{"num_hidden_layers": 13, "hidden_size": 192, "num_attention_heads": 6, "num_key_value_heads": 6, "head_dim": 32, "intermediate_size": 768, "vocab_size": 919, "hidden_act": "squared_relu", "norm": "rmsnorm", "norm_place": "pre", "norm_eps": 1e-05, "positions": "rope", "rope_theta": 10000.0, "rope_fraction": 1.0, "qk_norm": true, "attn_scale": 0.294, "bias": "none", "tie_word_embeddings": false, "parallel_block": false, "extras": ["capped logits"], "init": "uniform", "init_std_qkv": 0.0232, "init_std_o": 0.0, "init_std_up": 0.0232, "init_std_down": 0.0, "optimizer": "muon_variant", "learning_rate": 0.013, "beta1": 0.9, "weight_decay": 0.014, "lr_head": 0.00932, "max_grad_norm": 1.0, "warmup_steps": 0, "schedule": "wsd", "decay_fraction": 0.782, "decay_shape": "linear", "final_lr_fraction": 0.0, "batch_tokens": 32768, "max_seq_len": 256, "doc_mask": true, "train_tokens": 173100000, "max_steps": 5283, "dataset": "wikipedia_en"}
MLP neurons of a small language model. Each row is named by its layer, matrix (down: output weights) and neuron, and shows model dimensions 64-159. Each number is 128 + 32 x the weight over its row's rms, rounded and kept within 0 to 255. Numbers have three digits each.
After each neuron's rows, "fires before" lists the tokens most often just after its 100 highest values on Wikipedia text that the model never trained on.

L5.down626:150146158108124100186144127134103099114076074122117159075092132124155141151097206163138161166156151152118133119123143141175103135155114138127110114125118118113109133175124108137111109118133069174137093126135191109127132066133154109128142115135086192157081129149173115162138071214072146148
fires before: "ory", "or", "ublic", "ubl", "ort", "ix"

L10.down73:147161102113104149142116156133101082121148144149170192132180104071107139176133145104093166088098125089113132191132160139087103136096122143134083182156139203128120093122129095137125114124044167158132149085121154132127125164189096143081179137136130122136123156084116088134135104105120110106
fires before: ":", " "

L3.down684:080107159162153141147162152110118152081107134127151090175135095066192149121084125118108101039144145106113179142123126114079082084173082139140060117141146126148091161122067112125073148130168135128166128116113178146100124096101076115120206123149101116181151099149122186130103154115163154127
fires before: "s", " |", "ing", "m", "i", "en"

L6.down336:180099119109101099133098179141134102135106140127139134122154160185081079136135153132134121146144109128131151147168127179118076084167194068113151132092160099151116108178186105127139168125090049152133167153113167128224098172126088166148124136111056122119070184127171091117078087147139114086
fires before: "un", "ain", "and", "iss", "on", "it"

L9.down248:109180181080125168134123095126136123136179031076128134105160130106149159148114089145136092115133115139155157109091140158093098058097158101133116171145173176039149110100131110059154122122135176109126124136113108119136186146054084190168112054147148093165113099134107059138116161068135161076
fires before: "le", ":", " |", "n", " |\n", "or"

L3.down656:139192154111097124101131149108169159158156129083145117128101147111091132090141144134149125140111167114111151156101096155132218153079125117139178141206104140060158074146205079110119121111047156149155154111154110160109147162107060167107082088164124159114090166113142092142146112091159149113
fires before: "al", " |", " |\n", " c", "y"

L6.down395:117116133123104175083209131102114159106125163096157090129142113125138160127153121146175182107157117178133103097136104043106115142208118205141155140139120106167123112185135136143149110155132085167150102147118141157139073139143084164130140099117039111217135119099134170147085170100151081204
fires before: "ing", "s", "ed", "ron", "ance", "ant"

L5.down512:074143189148193132142129142093175119097107123124052142142117141139095175108107161102144124143126202095128133140096064208144136111185156135146145168154160131120104147084165090090119171090062095171089137122167162125160099081123082127147132144178093120102148122099153133168129137120101119137
fires before: "a", "age", "ed", "ition", "it", "ing"

L10.down523:169117108154117079144110107117101132111174141069190138176090117155126103137158117065143086129161166057111145105162120129103079129093167142101171099153189172122092154136110142058163076147120154189158164110157157177058064125162086154060142148160142125137091113139065125138076154159139154122
fires before: "st", "u", "g", "om"

L5.down239:113128144102153163111128149105162108129115092124129113150115095170122091163129156137161126126092187106156137167128195234105109134061166055149197095106069066113137117126178118100077174092156120149152137157153159164128101109118150163152140118136108131132125116162163159126104111036145135064
fires before: "ence", "ed", "and", "ers", "iss", "un"

L9.down216:084121131095109156143122106111105179130144133091149182138161085140085116127122122114083147124132100107114117175112138081117079137061134098137099165090078147135126146195098141104175101101119173172146140172141137127138154179122067193103120093074105103096133146185121122159134146081095136043
fires before: " "

L10.down102:140136128119095142186113124139128084122123122153149121124083112114191133145151134136123144086136160103103051066124135052123104196126160150110026079125158164122119169077168128130103116083138124151088107136158123068074105096147137138095146158100105161149108123113200145116086159135197166098
fires before: "ar", "or", "os", "ary"

L7.down36:131074161156105135117133146139101092138120150150144137112169144126136111214143100088080215111119163099100182184163083140125104193134132132152123151138135153135115146201098142140189140134115169138138107142205144157148141133113120135145045171112155127103122153108144126154061122114113117109
fires before: " ", " the", " |", " a", "y"

L6.down677:108148165100170138170077118127123129124123074120157107157119099124126115122057129098208114135073146054121144200149175159165121170181089180127143137121144044063127135099142165125112136098123164190140124083129172146167096112113109137065120100112161187165121112148090088142115128121118151141
fires before: "s", "d", "st", "m", "l", "r"

L9.down685:089148101123141094141150179097164170139112093111130080156114110178105180156148154077109130197118186111118109120126068119151127115103143158178115179135173133119119158106168157146185119072152095080143121102119152142159100086141113054173141126139147120161102140188145106154106106170084137099
fires before: "ed", "e", ")", "el", "ing", "ce"

L9.down434:111092115094156119197129097110099128125139167144123171127117130120147122125106136157157097106150129096085138154131155200174121151128087129207109133166182151068094120121137170129169134111154083105088110134075234128133124139092086148115122112113084220171128123132081118104070160127092125150
fires before: "e", "st", "ed", "c", "ment", "d"

L5.down94:136123064164186104153135107138124140132141191091093120082148126074131164139152099107124134090171137181131115183188129120156080167141130105090161145125142141072139191119104134111200085127119171183164107130078164113126055154108115153145167094138118155166134135136111143129121171083130137139
fires before: " the", " a", " his", " on", " by", " in"

L3.down96:114152114185116150095108123091190141162112124137139146120102104131119146113108168131110134160171151098130165076152140165119133103088158117172105102216108170097150119121110064111108100108114144124140121112165172133114054107120133164147102127133143150167110160160120097185149062144167084134
fires before: "s", " |", "ed", "\n", " (", "m"

L5.down670:187148122143133155105136130124104111087133124141149157114083111124160155165135166129122112112056159161116110195102148151181143105070092132108166170159124159136139066089130186069117148120088142119099119145073171133125094163137105233135184123102140169185105129074134155145093193150109157088
fires before: "ral", "r", "er", "ri", "ween", "ice"

L10.down434:151150138089119125151123168145182113058161090080149114142076117127166173104153166096171127130080090106069134131112094099191046106135150156151173220128109110148082145150162160127078131148092084166106134120089130149111188104190136133072150148109087107144097150125114097087093157124077150152
fires before: "in", "ad", "ction", "ur", "g"

L3.down408:161133139150161121124087133142147110152109094140139185133094166136161115144071067111120089138118149112127104061116112094178102105114123103084130086112069166100117103051131134077105086136132106104147168136177132122103109151098092177092142135074163176127114126118151133094191095152114142141
fires before: "st", "t", "n", "fer", "c", "du"

L5.down601:141144086135096123123155138169102151165101103150117142096063083119198109153152108154091171115109133137152138078155164108122121207125090130162117140136135132143108103103177096147152111100075152103163099189123169179105108126177123198112154152120133074138128176099180122076162121167141135171
fires before: "n", "ther", "l", "ff", "ne", "per"

L9.down551:090132063161173114099159104157166106129132099054163140127108162064128099163176116145114121126135094177098164159137110145169038170169181118169142146117067149101158145162119129081118124086122128129165193169113100134112136149134124128115124117096100117113130175127125143103131154113181123180
fires before: " in", " to", " on", " as", " with", " at"

L5.down69:122190191116150087133121157157141103188106140135183143168151122146151177098083173106122119163195150127094116104176116113130111203102144106183117170125145120105095125148190138162079133153098099125132126133127078144139145097090097150132164107098127119105112143161136167133098087164149175125
fires before: "ent", "p", "oc", "or", "i", "ic"

L3.down757:130140135123188094116161144156176133190157123119140173087131139143107082156154137103093128114122118124109156154111196140108116149116042100096145156107102137119153130167080121121200137078076207133052129116114145144097087142139103125106165160128054152191102130154107124161123109098156135114
fires before: " in", " on", " ", ":", " by"

L10.down309:126109135159129092087171139151193185124116155182106114112115133089111111084105121133133145144147153110190139120102145099077190124104061150175149082169080116111126100154191084083134163159142139075105117103154127095138143179133070138119113143128110121042042128088110102170152100184136097142
fires before: " |", " \"", " |\n", ":", "'", "("

L5.down686:128120133152094143124057094178139129082138128123123129170145103166134132137132177105126105196163152088125129107187168132219125139130171184130171137096147135093110136173127134156180114135087044106058137148098164126069099125150157140126215136159066152148094166126193122194103081162133091096
fires before: "le", "ul", " as", "ular", "or", "on"

L7.down241:090123117188123143157165152142127086098136164100152141144125081105089132141155106161130151136138150156120129132129114154117123095204110066166090122098096173134109134112075135147107143092101121167133158100071114159085074093151095122117144069116100172117119085126114073108139082130108145159
fires before: "um", "ction", "ap", "ab", "ce", "a"

L5.down73:121115151106131139101120121104138073169121129168128120129155133161145169090115131174152092162087091088114085118145155157095113150056088104105140130150155186173163168043172147138143118142093123144110137145095094077122125150068099175143144161054079090113082134129144175098155146212162137113
fires before: "p", "t", "pl", "per", "ist", "h"

L10.down221:148159158105106154172188140132146111175077117100124107117095091164145083123109161153124121119142131181130119143139096142154130099137128162179155136133102126188143165040160129142125129111106124087160108111099075079160151136141149136137103075144095139151082102166118153172130071139110182137
fires before: "ision", "ide", "or", "erv", "id", "l"

L9.down571:144137147088112146112180125180126099182111107142126160092150129126203131073119135113131166131150147129107095161099104107179101173108134153154099148093110149157124138084144143163100152069150088119117136166175136107131117082119144125093135082123066122113076125086099143165116134152097168145
fires before: "or", "ory", "ors"

L9.down82:162145122128090132143078153147115088133141114100157148141106150188112151063129155104102057127111129177112142134125106151163138125130126105140092102127155163094147079162105144108195096144051113127132115074130105105101101159158086198090074127094137186132148181175142169173136107108105073104
fires before: " |", ":", "es", " |\n", "S", " of"

L3.down77:132141130062160089125173159156112111123128097126138092121174078124152088092182129107134110154151204098061133158080114097144177130068115123110101098149094075124118073127099204093208138116182148093099096179132098097093133124130086141078108122118192101131121100043081159114190192054140139119
fires before: "ing", "ther", "d", "us", "ent"

L5.down751:105119146162099187087147130131163101147111154120146152070081136108054117093108099150121152154113172140137124099139142088132106155102163141086111127187112222106127117115123092091101126146102136159115127206155167166092085154122149107184175106109069161181092166143134099135114152117125050125
fires before: ",", "ch", "),", "s", ")", " ("

L6.down440:128211106137085162123122120090135130180056135055090145087136122145122152155111123102169128150144135181127151105139130134163120153095150086098116185116110088177065132157156071127121180152070093175109165151115104094127198131125131158120188142072096161111081139086112058106146067110087118084
fires before: "ur", "iv", "im", "in", "is"

L6.down731:122086130155160121099093131129115137159087110157109146112160110126128098116090189119157110108114172108126090138153146167100085147094132119108137151057114179135141156092135135066154123126102113139126138191106118123150097094092124214161161144073046078090139182145140172082131095121150152132
fires before: "t", "p", "h", "c", "per", "pl"

L5.down724:098106177117154203133101131142124079148161109119102150085132084147152143120126115148126088104124123110122138153150152081179061096186112151108112114090117089080064147088169101070176082212149138148132174121102151142134089119083148141158172184146112121141121148128085113109181136099120119102
fires before: "fter", "s", "t", " s"

L3.down73:179116155096153143084075153136177115131107121177171118144107177131164144072114119124151108111105115052089083056120138118091122087081112060108174120092163163078145114081138143115140127117095147153111165137131134098092131152097101192138145123078104130116074148111159130087196118114155145130
fires before: "p", "t", "h", "per", "c", "pl"

L5.down92:162135153147154124155156123106129151115146121108063076134081079193023130118087100115080154127110138162142146136138094078165150113130125135168094047142141097127124098135126136133170133094121122147122075121159139107087140178084163147172127135127207146107160167111160139136151077209163148149
fires before: "it", "er", "an", ")", "a", "iz"

L7.down757:070139103145135158054124039113135216121112129090110159099152110138145131159129163144163077151158102088140163097187133094163151169153115128060110130132138140129179111145193128153087165159170113109113095107154103188129100157106099155150078118228137106140149129148156089149105113121151172140
fires before: "an", " /", "ip", "z", ":"

L5.down391:137110087161155102114133115112151116101142093191213120122116054109092147096177147123027157122193153106143153136158140102110145120124113111105161114111222143147157088061125070053081112154074183109137090119100151104128186164143105110140117096139190101128098155096094103083115134141136080108
fires before: "al", ":", " (", "in", " |", "+"

L3.down459:061165144106196187141143120089122124104152125136107145121122091189129167122133115111127130112136111157087088105198163138122087177133178082068068149120068189157111127129154119157144149197138136150070168086107098115119177155104103152162098171139124137113168127127138137116146126149125140117
fires before: "ond", "ip", "ur", "an", "ular", "ure"

L3.down651:086109120141119185139152139193118130111171107154162143131066074134129129156093110138127146107136097147117176085069167077170093087139130138140090115082107111141096103132140136109184112124139113095174139158091139132149085082152144141179144160134160116157158130100165107100143180168117133068
fires before: "s", "l", "fter", ".", "n", "r"

L5.down548:179129132120118116149105111137108103112135158099184143151129106117144160120119122137144148135149142141156087079156133148170053184193125102133096110158175192139102121168107166146116099204074164147102137156185186157162061080168094133071146069118132098207146123136144133152107093117087084117
fires before: "ship", " to", "g", "st"

L7.down278:129140104086123161095122129174185113049140153089196140146093121141212169168089139180144114122092114173058092111105092115193159134155094093047113136164155093127124110118117142148141159139116137154151147124073182109136111134091089127174135138153094123147124162092139075128128170107172125062
fires before: "r", "ral", "in", "er", "ri", "ra"

L6.down667:117149142124160139111188050094213140081134191140145134130073113152073150123123176117107132133147161147091185143129161113098137145137084104115092170138150168132061227076112142118136148157094100116119163069090118158155164174171144127123081101109075182154096100104126055124126094183133183121
fires before: "ction", "le", "ed", "hed", "ce", "er"